From a checkpoint of a small transformer trained on Wikipedia.
Size: 8 layers, width 576, 4 heads of 96, MLP 2304 SwiGLU, vocabulary 18895, 60.8M parameters.
Architecture: RMSNorm before each block, rotary positions, no biases in attention or MLP, untied embeddings.
MLP neurons of a small language model. Each row is named by its layer, matrix (down: output weights) and neuron, and shows model dimensions 320-511. Each number is 500 + 25 x the weight over its row's rms, rounded and kept within 0 to 999. Numbers have three digits each. A neuron's up and down rows have the sign that makes its largest values positive.
Before each neuron's rows, "raises" lists the tokens whose logits its output raises most directly, leaving later layers aside.

raises: "IA", "EN", "ES", "IC", "P)"
L4.down1831:482514498515515480488472509516501492475469526511491469492498550555468533499521503508495491507476463481484488541491489491512484514514481521512533495531492459504512521463450475504509566473473504535526533466500526493499495507495468482513501530503504476497480505475442464498503517511466495456457518521532476445521462509510539530503485503454495497515544457498487520515477475495524543517442515470536490467543534502491546509501539474466490460497448492501554522496536476490483518487492487507483498497515515528527462452480482517467519490449516515494484503520475510487501500498507480489

raises: " individuals,", " scholars", " heads", " lives", " teams"
L4.down1499:469496496473508481462502562524486486483547471501545451521425505493485467455518549479523523521568458499478512548562515535523480475474521511526474496484476504484481504509499499484526516462509465491482486498504489496514474482518477497526483487537468514534462492507467490501527505488495487511483518481489521488504475502480461500465515501532473482476485525539511463525487544495495506461505464534494464531520490509476488487496540465526486504478437482490538527472483495490490536479479540507488475506504519549530508491455529523486502500498483480463425479517531472512541472498474489486

raises: "k,", "ks", "k.", "ky", "kh"
L4.down1718:572476471494509522559501535507486463528488503514495520529511487521511561551499532441483496531505446479483538493479491508512509491512512511477501532524479480505500478486481493520510518535477453478498487543492483492504521504480451478515529543502523507482492504508446496478513552513506526503486497501491482478469512506488480467447471540494448512506417517529529472506488462516504513479497504497508509493506492511505465493492516481494484487497519509483477483525495512484553492527471535456517512491491471554483509489509540471493505480504525492543498461494496553447484534525538500486

raises: "C.", "bert", "G", "de", "Sc"
L4.down1402:492483455498478498521486511538544518514504505481532551466493490496519494496520479520462474509495469468482518469533508497508527485526490465457499517520485509518494481531499504513546470508451492574492519513535505519506494566470480495477487445483519543470544494480478517476520491498499491523503529509497516503458447487515486479507492448497522496486532460484470454502528464523494455526500491492483501499485485515486475490487511459511476473477490522539517515533489512498520523475498532508494507494440502489526501503489487499478488482483494513540479544477537525476470510495506523493

raises: " After", " There", " According", " In", " Once"
L4.down1551:485508496527453545495483463489513510498498486510482485490503468516526471464497513501544445511491504547516521487498470534470457522482534455481487501466531465495509513493499494408487519539512505510502489452505515505503500515506513523490503462516516506505488516473497496536509496530504450493496498511490519461533499477481473491532477488493479499480480468513532509490511522503471513479497492477488473537496487510491519529457494504434479526489517534513506519469525481517471448532470485505505521485474470509475487458469481541520510484533483472522445513519495481516513500520494520471

raises: "ti", "z,", "za", "ta", "z"
L4.down1017:552497545516516500455483514524488472499541508493494503479500532532522482504527437461479523541514464529442511469510498497466502473482478502516477529506494471432501500526500500475498459558500510499498474522482516539496499509521537538524468496498510492511492473467535510518478514504512504501542443483528548462481475461541491546457460510523479497482483460535500508454501474519498479471570506518502516499494532490492505478471526480460520480514471512510478531481536518519467496516480474483486496527491510428526520477496492506512533474507488459463501468461470494505487461506483493481

raises: " later.", " later,", "ly.", " later", " earlier"
L4.down1578:528509509501482534508495444496499489468520528482509484491556476546523514471509511500521526514514506554522524474488479483522483505512522474487525534498536528507505488502461513533503494516504497489498483526488478489532462516486523492508503534507507538532511501526453503518499461510544485487505500480482494543497499544486512497538525490463521489535518466523503496489481493502466478504539526457488549493533541492521478470503507534514462454500494467517515529453483523513463499510491472512520545523473524488493506490494511534511510515461515485489466514529480485529505454490506501517

raises: "ble", "te", "aret", "bi", "ility"
L4.down1974:506529506486521479488505488496556536521465511560460477548454515479549536522507504495519483516500480512501528502471530494541505504516520503491486480490509536517509514499478495523479470476527468495471554459504465550487528523490484499551485495483462534481489536504499487534469520502507527479522513481515509507512522517492511478463509530506474542498477501443517539519493533474475495484519510554514484505492488516463514536539507488505504504498526519513490561453502509539499504479467521517485488496539500520500504515468496519489491519526474514499477506500507524493476501508522503467

raises: "ory", "ories", "ury", "er;", "erm"
L4.down860:535496492443470520437542504485458498520541489468498462466500497485514538521481505548478524464531449482505516513522503513510527504502457509488496519493489482480545486541499469503517487497488454468553493466498489458517525487502487455540488490515509506532512494471519464491509505495504515522495442511508533522530478484486542522469492517516502534484489508440502493515502532477525544528487498470444485477545472504557474463511527507514460465488488484499517535475483479509479544477514472502515463475464539534491468523506467485509534483524510515496484466517496523519554509470536491480

raises: "ue", "ues", "ued", "ators", "unt"
L4.down266:521521468523503461444539502488505509513518516466500463469489500459505481491496503514483505497474503515513462495465514528475450512526420492492488477495507522532490537493463538530503454513518465509516466507505507502502501511500463507485511482547483534501543452541537447506491509490546512504505525491537514487504471489491516464499484474509522509508505521437508484515467526547503508489507500526458478469441541517504506445518477511527492493486493499480465497501498512522493460473484488509526483521509537521486518537484520562539487473512515526518503520450523528541514514457470478511

raises: " titled", " devoted", " entitled", " featuring", " starring"
L4.down2191:490545559462480486510506514459509466487496530510487504497538466522467500528515503468523484504472513488522505538475531472517498505499488512471474503568478465469512473526457464493518503494493487498490534497501473528541454494456501489485534466492536480506514512471490492558515500450504491532491536490474495478505501491516494551472436485512463501470479528503485515465503527507503544504496508519493507482470433490492507518473498534477528510497513523443504470510482523529519481486475529503513487516519479464477507505462498472530504443458492486476460475487488450528490496478491519479

raises: "us,", "us.", "us", "xual", "ex"
L4.down660:516490509543514506534495505494536500494502498524492492465476533525520478521519516508464491471526518489539527507480460497493499443455474517533496509472529479532495526541496533528464476508513494441501527517499519486515466497510442464509502489503486492530465487478509514453532509517481516514490516517529479490463474506430523493495484482485447470555470519465486498498535507463483496534489436489510545500537484501528482505502504531557481517507515493494481486496489487484476534550530477511553475493492511512543512520509496516483483475484505502485485520486472511444466529456525554490

raises: "th", "th,", "teenth", "adi", "-year-old"
L4.down636:490497478484496495455502495502515510480508550494521519529496503501545515485502518522488550522505531485513507517484499499501498492524457479502527525497487556549481461512492488509504526471528517492504460515486473536505494505538448496515468548518464506494502489498499473526511462462518513498465493514463504510518487518551456481511496520506547489493519455504478497489476483446470552494453528509498481489497546473503466488496500492505504519537488534520475525504494534542499511461539459511491518470469507506557525466506518522525550515506462502517566484474523491499505500530508507468

raises: "th", "th,", "get", "er", " Sax"
L4.down1622:568535538446457508523482457523486489468450534485486473538508466566478546504506527538478511514486534488509523521520485497512468500438474451503481538501538506537548483499487496504442503490474473475487452540522460541499520469522525493535474514507480517525515501520509459498497463528506533512488517523493466549494492483504510516510506509504554483495505486488511480474509491511498484489528455487506512482500536484489458513530490449534527473499505468495483519487520497537488518528483518503476471511535498468514462495509520482504537506481522524528511467475475485503494435449463490475

raises: "ga", "ious", "gi", "ge", "zi"
L4.down1292:470503486514559487553476520510508497485524491496466482509521529507487513503483530477498466573515443514505543450492496535511497494498495495473487522492506494469494513510504498569506510516481479495458499533508497504494527458499460514564541533454514514481462424524497474504511454531486485515513481493509501503469520468539453511502529491529481505493492488567497499521482445498488478484591481538530498482536461502496503516497477434502528508518457482465517509475515523505494509466485457463521485507494494504518471490501474501495506522484476518516508522505492505489467483511527499475

raises: "pt", "se", "de", "ts", "ps"
L4.down803:530520483503544502508522510518497462514538537495463467498514502506479518556498468530488503508530481460475460525518486530495487475493513493523529497524498465523526502558506504489512489494475492506491511502526513493504468511499481449505515502467526520453495515528503561545513497562492510463465458517471489545499484500479511502514541500510471471488504497510500518504538472499512499470532462523490464519525508502492466520503499467511511486500524490506518510559465513480501533486490465521503504553510513451534530470491495508473508497535450556514483480513461485490473529505473491515

raises: " it", " they", " there", " it's", " she"
L4.down1336:493504505489480505518522473495464485536496485503463508481509471468533518502496460494540513499495476487567501512512535498507508484509474446519500523444529485524530465494498520449489502534479545513512504510490532515523515477517493481496539483475543514524521497431529502498506509533507533535523503506478507489482511500467540527486493484487465495467513524499493514527483500486491524476480464512480465468486482469472500455405468521498474536466488481511545473436523537493491446478491462490484507493472478500489562520541500488493495475551516481529518466522532512491530525553486500507

raises: "pr", "prise", "ile", "pt", "ess"
L4.down933:520565514479481479516494517456455509542493491541484507490545466539499504526512510511507492494538560516512524550483432482481445537514526526480515521505531509501510492488519503558480485535518496523500523498488521524508504504501522483534528487521554463449469511514516556528477493507516511479490493470512514492480487480534492461518519481541477509486484493508453499495512514535495505510476522465498477508499485508496522484486482494455517498519514521479518479500506491484497498462515478532499505493514497447498513449459469495514518471484527554467506480501506536526470489486442485520

raises: " instead", " there", " she", " they", " it"
L4.down1472:505494508464488455522524491494502499514514502476538522539500473510512532461505466479506521467521516519494530506517493521505490516500480490504445532508502494500529469526521488495482489555539523537556520462496552496496508475522513538509508522508476486574524503442495533513535435503479498512541484530518504494472527500461545523504449525499461508502552488502477475493470533544514495487499475491448477483451490491481467533403491521491469528524524506470562513479528521520475469485495494508463524525501487498545504486501503520466502482505512495516509496516510514476502502545466479509

raises: "est,", "ories", "yan", "ory", "eal"
L4.down2190:520530521477481509546521503505493531460516491476516537499515511482475522507464523545482503539479478469502513485481491516477527478432474491500521520481518525499480515491513507496487533470499482492486468492591483500506494515519444498489478474519513520490507518508513459455500522517523493539550510467470513504507467498503478501565488475513538509462475543486529493498510501468471528497523531451455493529512466481482518466487502464514494501489472530517492447534488488482463506494517505474529515519490530490538501428518442523450495455528498517502468505463514546480530479493433483497

raises: "n,", "ks", "k.", "k,", "let"
L4.down1222:498516485510518487473486517514488542510527487462518500493479487506479526511493527523550491503462499485502457502470522457473489496489482505506508472481515500493492485504555544540497470518480531515545506492495542531508501525520518478531461511453520544552557503511522572502482556531482515517485475534500509467504482465528520457515497455539533505524498460505532469531501475530492517487525472429456508455502460492547535517539516476459506504503459496507518463560503506456492493480508525517473470517477493507468503509475501498484501463464527511503497490488499487557496461523456496503

raises: "iance", "iac", "ity,", "ia,", "ia."
L4.down535:492490480520481504475494499462473507525493517498509538547522498531507492505507521510470510496547525505495492483508515477518491495509473489485468521483498456499480533507498530583518516514503460519501529520544554530508522494459464498479507450539538487509443497507514533506485511504485528470488461482488513493503520519524482496549518484519468492474518474519473519499463477500489510499512480488501529493533499534515566495466512481491524528527454526493546486501503516525497468516508504463535479491545512500516524514513487538454505484505520507507515498506471543453509495514504554486

raises: "mark", "burn", "ys", "well", "leg"
L4.down83:522513502527505493498530493462473539500494432513472481487478503487470503538499466502504526500483480514522534468488462509469482492534477473498493514503482487499530505448534541522490499517500489537528486529506505442491500526498499531489529542520492514498498535471536507498497505497509509480476554486519472497491521535527516502479493529513499507508525487508505489471551471533503480562560567478502473546485481496479463505509511475479525504483457474462514519514471495494478544505436521518554475462538524482505515462543506524504521511466518514505506510505520497491499463545487462468

raises: "ía", "ó", "és", " José", " de"
L4.down275:502498528492506486516508501449481503489501487511490491469491507486499489454505516472500499508484510460476529492495501499503512526497480499506468520530491499502483480515509478499494509507524487504508537524527478542511444488523514475504478514500542490548472472501502448539528499512550501492491489473493505486476485530480486518518504524468520466509526462491508527458527511545484490488457440475527504478507484490504535514503445487491447527479406484497490477546465474494512483500478520521493498503504504532486496487501524512448518537502502481486504468534492489529509536501507533499

raises: "|---|---|---|---|---|", "|---|---|---|---|---|---|", "|---|---|---|---|---|---|---|", "====", "\n"
L4.down436:499531442516523514491493509485473541494530536497484505524495490525499505483505518486468460498459503483531503507529474511530477490520477513497496493463501508515471478500517508488531506486520510544497468471542486539480520519504533531517456473531521542465521499467506497481475469526515487504450537513504481486510495480528452517522480477491458475493502529486476501499501509536511432486488521487479492492494493506466482496497448487488542488557543517484491540466509458480502485487494485492503497539501502540582495519491484535475514498520500508477489482515532490515484484536510501481

raises: "ted", "ing", "rated", "ured", "uring"
L4.down1927:484516488504472509522485502526505483450497474550484515485502558536515455518513517494516525498492478482489491472499525549497450524504513495470473520505495480465478521517508515499503482502513530514526504536509502502504491527491473472486512509460459512548467523487463515542566509514512526495491550453522500472484536492458537522502480497512523513512496499466489539495531496548473532523496542484538511530493490506504537458470457514557497481475496522506454505468509499520491518479499499526560513519527511506480506496499511518455467478489496524486477442501551519453523528504474541545

raises: "vi", "an", "vert", "vel", "ve"
L4.down1388:480496496531552465518505544500495489492480494506456522519493481494528465507525501526526515546473466491495488501478494490507499540498537503488490501525499501496553497531476484514434509491560555477535506507487493508512506504537524487530512510513526527455517472553510463480502440479524504510488469518490532488492502497520470516491510506517474484469491503491475475496497521503515505478496519449479465479495484511541513499457513496504463510508500534501504493527514492481567538504478483524518493506497523478508526499492507427521556520472521490501511517489471504424457493494506482503

raises: "ks", "col", "ica", "ko", "k,"
L4.down489:520499515561504469544522523540529475472510509508474463494500491526529468454517500484455510496482474478508478506469519483505535479512488484522462530518459484501554428529494517576491525492496493514484442514486513533510467503479496530520511471467504534457528524488505526497512497517512513498478466463481507475477523489459549538476497547532513501518523496514541466507485490537432483532453498486523451478464505482495496523491473503466490514490524496476489471507529520487490502460494528523573488509498556456510565527531491487463520490518524494472485520496513505481501479501534526502

raises: "able", "able.", "ably", "ill", "ability"
L4.down2147:493502493508508513447519448519497485496512504511478498492508507456541484498457474522494480529497533515476520498483520516503540535527522491530513539508487510539533490490516485524471504544563495506538489485509471501465513526485481497474531498489528490471540477469522489503468519517531489520493555476502486477464555512489521535506485502538508517502464483509471470485449526507519481518517513514496514484540504528464493532517522511535521511514476520464476513521531478513451448478507452519503451532510491479516480501534506549486517487514487548496507488488512482477503498477530517490

raises: "ity:", "ity,", "ity.", "itary", "ity"
L4.down2293:457490487479521487614508499542507473470489455513476537438506515528465524512516507522519487430550444493510514522478481496475489530475495528479488507473494492452493487503551525489507490480521491496531521440529494492508477460442506533490484478472518525502517474497500489524494492515498483512537493489571452503512517483483510497548482478512472531515516532468496507508503483504530507448486515522481495524475465511493536507481480516464488510492483467497495497493549438492566552540502490515535509531528493463480527493515444514445490502442494515496508535499497494530542474462540487491

raises: " however,", " Its", " However,", " They", " Although"
L4.down610:497495478502501536490509501508465499509530526475469486515539480491520494501512503517505455496551508509473497514543518506482483507539530481473477499463482489510522476524515501358508512547480524550505512477501478489516503513495511518471514490479495486484488497464512499513472472490490509506481505490506521479501525503493501520500476488512484534472477499525500543506508534488440481508518473451480474486501449512502522518460468481477503496479546540492486505458465497499485472496489500493486523543491489505499496471467491514505500528496518470514488491514482533478475538507485524478

raises: "ers.", "ers,", "ers", "ert", "ine."
L4.down1473:528539470543474504546508470491504497528494505467506494481459537525482506551526493496534544528500453498494490469533499517485456517519501495495476491493518529511548470488509504463537446502506526487533529518493539468485473495485501496497479461503505496462502477522520508485456513497529525493501521484491469480484465489471448480487516507469484519545542490472469471499499522506493507518509468440496469475526519501481508528524474445529537441473494504461512478514479521509529478498514502509474482522521495478529544501448484524492510527502504473493478544498451532516495520468491515547

raises: "ha", "h,", "hi", "h", "hu"
L4.down307:486528507503482536480539495542507512527465549506499486531544482493558522489509506512503457515496496479527462491538529508500530502464473530532465504462453499515509451476532494528511467536519521482479454494524500507494486490458523530478500467471536503505546459492513456487522495513501526476512455451522515518491527493511475503462515483504499531489522481518464503546481530498494450509513461547500498506498522496491523488495503491488462497529521476524511504489525513493507532500488476484514521498527527484531529485518480488493515495489471509536500519523500488507487465507509525537

raises: "k,", "k", "ko", "ky", "k."
L4.down435:481466471543501547486455532555474498514480494511483534540513486490531541482519510485528478505536504487538535543475498501483500539524525543499495509511487504459513512463501480487515500527475544532470493512478484467514491509506485529465534473517462518497504503499471474448532528476535494514512523502495478538473527555526466525515528522568490513525490550513500468503471546499534521508464516515492516521500488508458497521492475543527582454499510508493481554473504496493503510498495482472510466498446503486495514473528479467510531498444493494521495511505464533526541474443501468500

raises: ":", " \"the", " follows:", " \"In", " \"The"
L4.down173:498498520475523532502520492485501478562495491515512533481481498484475553495494493496498498526465489504545514500525435526518462511502513526501492532524470536522511490505489518530488481479482519479488464506512513489465534459490469468504491517502471533547491537522478489502502493497525480507450496535531532506519519583507516478515464493520469494485490487510494461526493484487499506490497501535462510491498496474472566536459459494489501480488500546457505518467492518499502495506479512495476509469483534518483513481519464495497515496497496479568491511501535471452484507511509488512

raises: "ine,", "ina", "ino", "ine.", "ous"
L4.down1730:524490507525504506479503506480537529504514499470514489581503519547555496482516548432471525543474510523512512479506480498481484507438514477501505475543500508528522482474477446509467508469494506533471494523524496495507481516454495492484458494495497480517471475524508514530479521496468520503533500474498478501502531496512492512488498492464475527539505480508475497491497497486513492492454503517514528508488485490503506494527505511526505495469462475515465451482494490467525490496495464505506458498528486510533506473547484529542548483471484459495432443529503476546458468537522515499

raises: " door", " exterior", " window", " display", " interior"
L4.down1548:512507519511497474441507491502461527509466466517513524483479457496500499515502497524518522496492506485457510525477507481478462526530502476547498501533486556483501508521516478522492505543491471467517531537506542517511489464493474482467465523475491526562519547501488484524481543480494527492499517463522476517528487476528488510511517488509505510487536536509460502524503537510505532503489519491433519495469540481477512526515532538533551499492494479498477483537527536447503532488470500522468480526502484520524459534501516513482495509461559517467515490483496496536479527536501522503

raises: "ries", "ric", "ry", "ry,", "ry."
L4.down2233:492506527543466481483492476479496500508506496499521460505494517492488528483520496512453487490487485460502512508481500520505521535493498473506483500507503503487419479549512494500495477499552466503498460523482526520525557456542488468467499533540499489472522504518502493514505501527508477511452495518486500487526470478533474466512525482535453506506488487502481536482495507499496505517540541491481524480477475479518491485486470478471498485512489481466514491479528514466485547479538527474470508482454491494509530485511477556529512489497476489488520522541508535546465505502469465539

raises: "–201", "–197", "–199", "–198", " legislative"
L4.down748:466489531523516506521480496504464488497536491561473480471538491521477452495479483466507510499553477505496519504507567462521502449504509450477502545508525455472522488513479517498495527528481491475493493487542504503510478524523500495480531443518451517504515525514498498520528489507494546504526488514505513518465503477513491467511471505530483513537536503457528514486480459514468507500507525499488521497513459520458490447526484478526525510504521534473479534549517470507502526526501506502487525464439516474464472488490497476525483484530487488518484539497505476482496507476496480512

raises: "dy", "d", "ran", "di", "inc"
L4.down1946:462448515476524493509492500499496527523488505446475491494504521507474546495494544539481486513468478516478544496477504466522516489488529498502488522506492476463562526506501523508510487496487478503481502455471493520525501527531540514428477511560495490494503514515503477479510507494498459488486448478437494505498506522578481567489467512514497512476486507518488468505508483514512519505559522513537471514499470508515518509479502512524511522479550495512491468519543484536494485492511474455528573527510531501478475454508484501503525505545509482474524486520448512514508492555540488514

raises: "off", "us.", "us", "us,", "-off"
L4.down1201:515466503504507484544498435483527491525504515511496563492497505515513516523489500504507455512507498486514469525487539490507512485437532538514458507521494519551518492528516508518517510477520447440522515476529551490533481487499538492468519494511574532531478503494468487464509515489529494491454506478524508483515526511464474495471496497474512557503530510502515552488472506518454520507514520488467509513497484499534487499501524494520508488510533457509492473554495515469481534522550534494518459477467519483474493451510486529475462481526484506485531495517501505508511506485501525537

raises: " first,", " ones", " 1)", " those", " (1)"
L4.down2221:501517488505542518517468470511480483490478503476516519518496499482488489467526471508489455509531478499488528492528506481463509511502469518463511512539424477500512502505493501442525483479497495496523502498473463490514527485498472512551509534499458526538492461525500558499523502518508521515468537545478497523446464514526435494502483513532503522527516550501492549506478460549500528524464487483507520493503465501503486498474513551498507521551508491477490511518549535517524462511513510522472543479493493446481515474494518483530509462463514515507493517480517491521513481485512498531

raises: "-g", "-h", "-s", " Su", " Korean"
L4.down1259:482522528491499530504510529520518461497462467526540511506532518515495505545509520486533460500526457514503465517520485492495443473535458507526507503531559552465480508485495466518526494506532478523492511506463506499486557570511503496533529512523487475509522533539466470506506476458506538488509496496506492499474489456513481493522479505498511494565524513505458513499468516487514515488512506509516509494464493512520517488491504503513504509490527502485543512517490498562469495558529477478479511513436513462505489493491459496502491511545530508550565540530477520464525480461508513497

raises: "za", "stein", "amed", "th", "iga"
L4.down1795:531523531513485471489522505501527517481475508482555490515465482563511536486516510514499514502529505504538481525469506529501486498488490488488464487506504542498534543493493498504468506507509502529477488474490486535492492475489530477479512480517495496481512509502545481476495512569519480526513496485498550462477490517535459492524506509487484532463463526506504500489518512508504470504522492525507554521497468492483534524489503489489555512495535413509476487469532499552514506494489458483494501535483499525479474425503468534505541539497510483536521515508518529519461529490476496463

raises: "ested", "ests", "aging", "ms", "ces,"
L4.down1127:493511509480470506516474458517542528521501501498492541482494528508499535529468495477504517498506500533467494489519518518487495508495473488470515507487525487485488489504513511542518483517452474522468488497550516495479481483495517522541491446494492495392466471521497483502491486538480496491474496502510449520509498490518496506524462494486507518530480492504473485489525453522503508498551471479484503445488460469517509497500523476459524470469472486485509528541499468521456491460472527504492506470497506483480484488464482485481535459509541491526495523489503444485474461557543510455

raises: "C.", "P.", "G.", "A.", "M."
L4.down583:513537502481486515512472505490506487511473469474513461529529510502477512478555512497473465483472495492429489464495465519516481468492526480500521475522486490505504521505500495456520478471489540547493518517519500529468508482452479496481481505526488451437512545478460464520483479551485458514548545554485508517499520514507490481513507459481490506514520470522510524487507547484466518510503514540480532539506502487453536476482506533517486532545460496519501487478485508531490501493485462479482503500457527517503467474484469534493459455516527520494519494474505488510493483519498485488

raises: "urer", "der", "ers==", "enth", "ering"
L4.down670:506526493481474465551523493444504488535483498493491447533499547503517535512514539476527515502477514531488485508485484496493525477470493485451505493512516461539467468463502443477484494524522494481533498489505519501525547497488473522488505479500509468452486550514467503490532542472470481537486468492527479492459496498476522526518518523528523485524482494485463497511540506493486490535510465468508493481469515490502526487447524456501512435482463496479446511490494504530524500468513513507477526508505490479524486538477508482531478500541508472542505531517489500510492481495515447472

raises: "qu", "ham", "v", "hol", "et"
L4.down529:549456526504509530479526489490457511493503517475550523510506472533487500492513490555500512485518457509452515463517555507492510473539482508544500474486488498491533534497517486534490508473487490527562506519493494528479477496526531469479442534485484538486529509495502513498473459498535493466462501495467474486477482469472485467493514498569454483494476455532506503524517519494510449511522523497523506488513514507491496488488512524465535517491524469507528493488507477499525508523526512508528451462503498522505516484510482489488514512496536559512548510517522502453510503451468536512

raises: "ge,", "eman", "ces,", "w", "ge"
L4.down411:501511486535482500546518528511477474519433540487497484518512498491490526533494518553504511462490515455494513503467513559497522458515505494495477548494505501527466477514527492544524494511483520486471498498456512486515517520469466492489490456512539477481491509513486553493519502512486516489525483530527537513494472489523514535483495505468491521432489465493527539471487514557456502474478516511480482478507498485468454456509449538510559479487496532518486516488508493496522503532499551498468486489493560505510466504472510490515457532452510483513484519478506484520512508505524462453

raises: " to", "ward", "ward,", "wards,", "wards"
L4.down463:484507527508543536495494505478508506496550468503524454523503521533500523530511489524469458519480479503476518487528480510487445517494531451540526496504523515545525494519494483536506476489483486482498487522501501505484519491492485485534494498519465504533525521512509501443539498489496481470535530467520494527510518474492502520469523513512478460482514475523502471547501534476501475459523534487474469500451504539484506480496525476480512471511505493519510527457511537501525504502462550512481519552512531395493528437493483498480472487505524522529480489467470490517536455535495532534